From a checkpoint of a small transformer trained on Wikipedia.
Size: width 512, 8 heads of 64, MLP 2560 SiLU, vocabulary 8192, 59.8M parameters.
MLP neurons of a small language model. Each row is named by its layer, matrix (up: input weights) and neuron, and shows model dimensions 320-511. Each number is 500 + 40 x the weight over its row's rms, rounded and kept within 0 to 999. Numbers have three digits each.
After each neuron's rows, "fires after" lists the tokens most often just before its 100 highest values on Wikipedia text that the model never trained on.

L2.up1591:515549536510531481454542531459496521397454543514440540541414516515463540417513507554566534471471547501481585462498463564497504542472543549654535550465505529463479491487418557522439518471437486507561493520549549563534461501501545511547481513496490553429532433456480544541527438458508545532418495501518553508485481499497531547511465530521541426530463545528522514484457568495438509550546586505508447544512544479502490523475487429451469512499463465521510517583542427503496480509509500486493501472460478508492497542527578548543516476521567461521520532529530544528495515537505394444
fires after: "\n", "===", "=="

L2.up121:457521543505512504439464458534504442495495468489473445506521518527484533534460481518556483480536524514483566470477488503534440519432480493510453452438497520565541521457465514534516493566513477547486459440569545536503527456519478504552436520524493526436499546470461534539485504484467552518475488471506558540445481544483458494473493489460517535500470486527505497544411530513448557510534550554600521514500489507486479452483535566508544466498490535512532444498467529537549518503521531496446549485490471567473482487489461514483460543578561619510518529520458520504503522541497480460
fires after: "\n"

L2.up772:475487496548414477505430498496450510428509469558466501469503516564534541480492447528452479381530499441484442447458481426498505473487529487516511471461487570512541454457554483502449493477595526518398509474539479442593571516502476556484521522509579564460519490512484444454456554506441468570517498490517498540451494556490464518530554541510500456548518464511495558485481472427523449570522385503479421479431486503456552433491496475461496541508493560429457504524456506535526436466461495552534547468483556554456477446474500476505456514535623520510433506537465519498624533509497565543
fires after: "0", "5", "9", "7", "3"

L2.up2527:474498593469499472538457494460531551441473462452449413482486564518454454515494494537418462515551497506448469492476447407478486512488554461508520578570559646516563558500391488525471488457473480461637553466511532536545522454499486473514526504518479478499522493474439550504496466479494515492565535486481514532437467498573488498524536501496468496521511492484481535474447458485495506485567470476460509458554535519455435451472514534444475458517540494505453545472524470488490534473512540430552505498546525541436510557455534520461448441473497467392440599443458447450511466496565457497
fires after: " (", "N", " ", " |"

L2.up1780:511518555478417481419538492529555533520511511456472434587483502547473411471584498540477469467471498508527581523514469521532526500419597531430524474529461501499566452508521470485497399445611530499491483465470549414524490492511473535531521563501447482494634506532514530564471474462504522494487554502477479514472541577536534463517481464512503496560524465519513508480466530510474506536545508385498552471544521437501580562428512474484478522486499498462554570467459550550549485550514554500456473468531423546442568539477500515476422425503502501520423505485537465563506467444523448470
fires after: ",", " as", "),"

L2.up1790:431474551511521526498546513526515495507462479486417459542493487510491616475444546489522521488565472482502573410515505530426516549477444546542513573459506497492460445496492517517467462495500461475549486529521490497506540483508525458508529469499437463467543493515460529546502475535455551475504514493456464534523451448473452517528510502485511566495529481513439578521476526523507536493493485521480464493473482519420529489459497429596450535453470479534480569500599550524528619511477498435434505502534533481508440426534532527554401518467468492512515525557514500571452473454511524442
fires after: "\n", " ="

L2.up1074:470560467432516514527509523518466483532438492477522544498535508472456553600492467442494542430471559493538546460434491447539468560463501533550540422455495505481470538537548565561472528470488521470522535522514539508556518550458482562465477481441525519522496481514473483490445507479513518460507449576456505514451571489536453501435513534491536545473507417507488481522413516502535488571431574471481501587528532487537513556490494463448419521493537559490470518484482490547455547491612494513500454518484412492455537455505503454521519473504402508437512518466492567503480480552564469453
fires after: "\n", "|", "Ro"

L2.up972:494472505439523518580475460528530470475530565532535486446518484473474503518561473435513498538466485484497516489543514478498505503460509493490522442522516463554509460444486480528464482551486562471529445470551467472545545468509446550537428523497453542552512547484559436485490491526502509474468559535462462549503494490531458442553479556465407523515513483474539485584546443557536426502441501497532521455463548493499520455428499485500565426449555527449501550462592455506418483511537525525535507523466434486440529467483527459571369474509581446433507524561546450506460462390499442564
fires after: ",", ".", "),", "0", "°", ")"

L2.up1574:536548517534513499508553449507475486446541407475494471496570499523395552472511538441516486490510513441466486506486496494495552479551549466514529490518474478531491534474548508444545528519471399461498524475505484510560463480489570453489445504503448450527446456453525516441453526513454505421458455510486440546522596456563534527470510569515506488492494429473488496479487443553499502487467516517557409486528504438440506490485483453505472461536533482518471538568527535478480514550438445501586435495446488521548468475543509480590437459431515456473443490548517546507438450534505498486
fires after: " ", " a"

L2.up1945:528416498490473506517517535417464534422514488545526495477489569539509477488467423537484504435504483520504512543486592489556502468439482549484480434470483502542511518568581512540508503546477472498444500514521478510535462592521495485564597493459423561464506510537520528503482437491595469506491493422508499511533491563526500485566458544485451461526475456576474517527403459514520440503511474441497482513504499548511493533502471469589475512591462464471495569500543497500507489517472446514431517521466504482524510550464482443492533477507517530452454536375511516482567468525516515474
fires after: ",", " of", " New", " in"

L2.up37:484480514517503466486513472504391504472461498501489513518496449494418484473534477517493477559501496490432465489559615559503618468494499524436520457498494506482601494481582474492493525463504490501418482580553509523527461474476474503485523437470445443494493456505453470554491511475497540509514477429463487501484558568488483497472589483468469511512526534556500452523505528389437512517494491540483486501456472442466523450581512425538514448501537548485484531480497518542443560473485537524544489429468368488515500481448550511515494444538528489476546511393514504545521511459505490511
fires after: "1", "2", "–", "-", "0", "9"

L2.up1910:539539502485499514464501513591524498498519530424533473578494490539521485560433418522520507475510463533508499578499470455518495486443519435500500438519454468529576488491555490515523432528482497500451504575520505544477448494474507549512475451442505544469517530513505554530482503503536497491604479563503388464520453567475521444540519474546480494477470511553460549408406494490527545518545578434513522530497489554400388513409513540502520517525428501518470440496528569492485451478518518509506521552509459438474473531451484430474449509506523538514539550441428494549464539588475500502
fires after: " |", "\n"

L2.up1000:497512471522519473423534423450487493450519404468453499521521523545577469464520552434507476473562440502489501500482502459508566522543521542526552462514531513520497512519603468469520433495426482465505516441507439466552454474463469502545495459437554512505549458489506521490533531403462603529448472527454526426570556421506487560439576531464524487462539466455500461434428532467443504469410409468452429479501496527459486491530541517584459400516510548490450562424486529538482426477549521447546568482488500455533479594430470507463472494522461583530423529492566495467492536495486543606
fires after: ",", "7", "2", "9", "1", "6"

L2.up1888:483447510514542460477503456527526452533493477436543548591519489538483449626511432498454510560516543556429510498496524475467517494495516540551568520541536437473416463514583447512527436419437505461508504508569495424426472506541535510507490510469466508414490564538522520502534495536490548453442510527488497507575503483450572475490558542472515543500508451493524491452457540543490526533487526428463466540475558413528494540484442488464485561483511515507505501513486562413521482642491445501500465518487505502503485572503539468595477468515510446485453514539498547489415475538500486556
fires after: " ", " \"", "-"

L2.up397:541526565484512456501528503537516451458532554494494498561552497433523423534541537488565552524501562602540577435599540443507531458531507452540458431565525484493506471485440551523500448541493533488498574496500552488495512543528468421542481416445524498537510498442477529502550530527459534522451466587525507459485560544459504486535453522493501480485471444522526477567460495480477462507453532513535535469465491535440491520498452443442435486494479456455494560543499501503469488452491434554577532527469485560501574558542477484514510555583490496516462505509494536482513447461493476463
fires after: ",", " but", ";"

L2.up1071:460482508477571443492494527485464558519581476502479503531466487540529546495517473412476504430531520482490436488481497473483474506465540456460515461511492531493468538532547503507421438485513423453399504484492491492476496509516450522552584526488453490473550437460494516452477491423513425452527532468503506513432455510486460485501457505547516567429547487432487506503481492518457539556515466523506501539505481554475510509535470491562530555461458489579466468500493462482484545503575508534558493489516534533505522391485522544545408528560526436496531500447526503510519436531511553471
fires after: " |", "|", "-"

L2.up1768:545510486498505514512436460600541494530593501445543503516487496503507554440453471484480471434558485502491509517443497442530455495511446520473493515484498502479467536542466427462527405479459481580508465433496486465486489524444537476493559447486599445431546434513432532458474526500590548483512505485454474478485532520529496422558417549437508523483583543534516511506450500494505493516408492498449480511502468492470506493499429512498479526473483542520515461602524544483464509471455512570496509437520515535516531458463416545517432429438458489502491513465541536546468486539466509476
fires after: "\n", "-"

L2.up1681:521515449503586540504494527492447457501460599501483524579571395408471498556465563535497530482471489533495488512553517520498510519414472482469441503533509411536554485531486513530451453528418448478519500482500498578484454443605543536456530454477535445485586519523517512484471484481504510506484545497519428490552557470512436532521482459501500524468501521619535508552505535498527487527524495475521516448410417472490518525515540538464531460494532508508498556531506497497443488483480498477477525428542532485461535485553463495514437479515452469542493595442535564445522542551568553532
fires after: " "

L2.up913:555471411465537549448498501511509566460456517526500465489562498535489456514518478463507458483479463506528503532516489507484437483481472451493490548521426580533405503471495488528468508490487497435453464534451546573528543502416567499458471483477422453466501510530447493488468529512486476499516520509416570422486416480538475489528491558468530478569499551493449558511422480493430525491561499458520518536533449491551491468486503508493502456542519380521504530541536489505461504449449447514498512521520484529516510464492533487611494422521476540455571457545477554486510491538456465457
fires after: " ", "th", " which"

L2.up779:464488546529486526506542549544530534496503563437532465525498537506505448537436538482535475523462506508496484489468490457515460519532578512481532452511517435519467489489505441495567483521457504419515517493517498494467558493564492508511513456423479449456548513516455550504501460465516465530466495554606506467540507541496532516501542408548474568529457482476407520481411506454489458559491498513497485555537499541564527573453480422607430508552491492426543555477549532413455531445554447549514484580459461479504402506466504550438507446472558488532497484481527518473543464461521466444
fires after: " |", " ", ")"

L2.up1626:535446533538459519448424530502506507408440480535531538447452469502518495563541499499490453445483510577525531488489484481520444492515499514526477471511500466446518496449502464463524498529482492476537551455506559543475460518510443433471552503486571547532456475555477440461496549527468487493519565595499545548570467554468469534483446445562473483476561512451602475503512523487529478534503522504488539484544438505431493497563456518521485466546553443530480485434548431511540451510548533522499537548534498477481472527521460495507481530523483502497470530557519391576485495519523463514
fires after: ","

L2.up14:505550466453438477537511540604511517503439530525431564416474477516466514579482477557510487502565541490451491541461454502409489535548415523498506547467617469510576514445520556548493536540504456501551485506500477559434467455508540441480435476519465499475466560524460499584517547559519472455465446515475523521522490518518473512469481528518516438482493533553482499529486563539526477533516526435507476466478485469469404546524441528431420516497538534497488506466481443459508502488527538469495603516474514508529501527429553454455527447506517520518452467525474480467538456506506436502
fires after: " ", "\n"

L2.up1843:534516557481531510449500507541500494464475505405512531519463470510524468583456533503527404467438504606582464560506446522522484526469521494498496475486468517567496382470505516448466489503518520564393437476455507537552502537519526503392528425490500510496533506443464555509550480519554540586522530484483473501461462501483387532579535470590537436524441568519501564558469492474446511458469565470549490514523500511557509590515518480538497437513516501525460519475508464513546477481520507483563501472441433490526470547505520498501423443539505489446511516433445476433486519432507477451
fires after: ")", " |", "0"

L2.up393:532496459480569502440476507495538486499528486556435563580484484551500524435533545388504541522465546527403519536458411500483462504523495451468507417559554472437504505436498485485505493453509485454477500462490587441539581519523542509483526494478494551443466490466491496432477610528475551505477528500525558517551516513491433479488491583504476511579543477489516507522514544498547513481479484477519432540508574463521480540475450513488471509535534447473480526512476478506537517495489464559449462462481471499534498501521461559478512418562499493452497484436509465542518518440502481537
fires after: " ", "s", " used"

L2.up638:500445569509520586478491517500515504528474556603398556533565519492474445535494529483498562507506469502502421434505439595511476499600552520538412488463571518532469520581487521458497462469550527470579536489531466529622526543500522479464560518478422465460526555433432513457476488515511489484563493508466509544481464507469511534448523528492505455460469549470439460522480481500466544547511550481538574475506615499466430515466546480453485523494531498552505533513570492489517540512442503440439540547418586483487517479554519485497524402545509505407479480451445527522507556487488551445
fires after: " ", "%"

L2.up525:527479534462509413432507511540493520457542559477388435516491513478543459527493448515506524531537523497521559569517546481543471508483573523499582425505531486512492487555551446535490495523405560492482511410554513578511552482487492561521538426438494503446567517481474566547512503590480516487568503504518479583472494475402479571549508459513482494515452515528465522534485524427490487518559455471494520567427487497529556505535482486511524440513582489556468532479546552499474488445492516524580494486473438488534473508483509508457511465523535548523508514516511532508453504516470505490
fires after: "–", ",", " |", ")", "6", "4"

L2.up112:540509515432430564451499501536579512533541506438516516490541479498468478496470560554450460479526409532462584488528514488492448457478487509483471531519454474575520510554557487557499485457505511519520506518483506521529583446488506532508511533469463441578492508503489529518446493511520403490495417534415495504511443505487527486466480508485490469467549492449518488581457543563506432456515504468550483481495522522448533562488494440520472457558500574492563452499490495480459574524482536561501575503542501457507580473492504584514451497496496496544439535555474574495515474528551439511
fires after: " ", ","

L2.up2034:396444477531493442473518466406506417457460494522566577494480552468480499390424494463611498484480524543498514448502497462489542453555469504489518477457472581485537510489549515477464542501468472493489506552526522482516499561481519514450485546488436539424553525517449428471522495443512509467501513491523458494445531509535502529512452498491518513501501500524505492502473537553413432453559564420460467457477442453510472557455516533443455446464447514536468543533442482528490473495591514513501484488480521515511481532551510499475509547476521532527503512545534458525467468416475481533
fires after: " |", " Episode", "|", "---|---|---|---|", "|---|", "\n"

L2.up281:475512441417498506510491564501535532494493545469502392499531513513422548558513485601435543449411456551550586506508491484555551456517527496483519412542514542520506512549564532528527457482430587436477481491493532567473521463506515535521496519455489475512519497484420535527505517488449494534413463467467496565488475450442531475462481438477435466468420513464544554464516487471569486520477493578454468488512461497414486486514475498537487540509481457452532487449472502442526484475525536511552429467590531519493498504455479464520435367589522518485462532462506470525475517599474526526
fires after: "1", "0", "9", "2", "6"

L2.up1587:544447516562502518447443525456514510517440495502464501523502528493446599481445456429536569526559504473561492477500486492559500500585519532495450560512510497487452457557539471497453509514513439512513525479510501440463434467560443591505583511463470464454572526462527481396498496500524539518504509508490518463568524453419537490491541495534495517491489464509482471461492517578421520465513541424520496525553478512473500460432493536598420538500434449450449499495567529437552444418569564496516523544422483525521449460443525495506467515503520530440461493485470574489479468587481498489
fires after: " was", " is", " been"

L2.up1946:541500506500467515565504458544541477470518504450495489539620465573496507520530482469539487491478464528492578446610477451535534482473531530498513495459450486505490507380502435486532470492502489532530514455477519516482443535495436468426447459556523569546618455510605499504481483543463557506445490513458542435485474646494557494563530470523447495413478553460490556491435433482481458519465525513508467484494523435461532476493426503464582469465409535395553509473487504478499456503446584425533530487544441489561513539473459535548485483450463542440520534474467464564470465523569463514
fires after: ".", "\n"

L2.up38:520419498523467424502465507436472504569497554506445536527530558535450476434524500557404533603533443498550457526542546516486432538499504515514510496535458465588512499562481461476501525488563482513523498541476521463470473436529514555504559396472468459483534490491444553509512494520548515427481501490485521521497486520490463498569499644519554479535529539525492540486414571492530475527482468426442497476477541437504506497514519488516476515469503585513538540524516574528505477500511562553511495512521522466513561463457460477481537489514453589552494538494499504485492542403479465456
fires after: " ", " |", "2"

L2.up1919:511560448474462550467442427514510529502507512496422549524556394541459528525506457550517517487538484578517489519528566477493474485449496473551454480521636491601578473454532463484487480522510486565420466477471456526514458480479515496416536539406470464515504490505509460554492491518488529558509463470427463533553480539488465501516464495533496522483471502465484501486463488516452540507419505500481500538495478483481517484513488487504571455520480554493537568523470514423650423451542587511559488450501533510518527502490495500578486483460507512459575573470571543517487522547545490547
fires after: "\n", "4", "6", "8", "-"

L2.up1795:472478461467391413508508468539507521466487440538482570564520444497449511504444515483553525540478545486498502408413409495567568478504490476448532432535484552527512460524480577533441506483541451487491527496450504474548473426475564414461470454440449483526506486450462447537457462512527524501478466522450484482459506518468499601415571547491496471517477444499594461508431472464420455456496454540456441568508533423473578509483485487505531560482398495476449429435524431506467483496501436505499550521545485491538515544528585466490527451516464535440458488481599429549514570507490456513
fires after: "2", "7", "5", "0", "1"

L2.up414:521518499494476479504490479504486476497535495540497528485522487433476476503551503386587496542438572541490454447512539486470576465519524458529450479470543517511468447521562561481466456543494487455519521563468494526566524542464407521517528432556527507460447499546476528533403527514479527497414528462501484452473516539513467476578471495522519508454524468497512512544465504479520539573534569438537501624547462501443491532411456415472533488518496505499504498470466518507508501471464518513479512527476480517483573506469455499435465511499502549491560568516489530568455514532478502427
fires after: " |", " ", " —", ";"

L2.up2148:519490510541435465476443477523474476466542524447513488498494546501503427505560486576508557494471423537460468572559479494512513510486464508535458601443468474489487453523492556437560533499484493473538444504489495477499519461452447464471455586491567513520459492456551508517513555437466512497399556492566431525484465515485404467527563472440516449541495468527415593541537483427502439515449533475466475461478541524505444622468485464555476433555562489498430530444512523495476519548474471489486534472445490546540486459485566540529508496530482509484543477446455501493463500545478479443
fires after: " the", " a", " in", " an", " of"

L2.up1235:512494526604414495457502581482558558537517552511507488490444496552466493485449477508600483513402510551507533435520452494489469504541475502471417482517505456517494493510507582532557560509452466514515564497493558586531532548521487492486533492467460517454520456454430482472496516560576450475521501511493560469530467459466439481461488504531490452478503559515480499423487505447493568473475553508509494524529449524502450541501636476437535447578483478497483494519461563501456568481522528546593496488466518502431411477540515479492507537554529479495458507517474457536473475483515492470
fires after: " |", "---|---|---|---|", "\n", "===", " ==="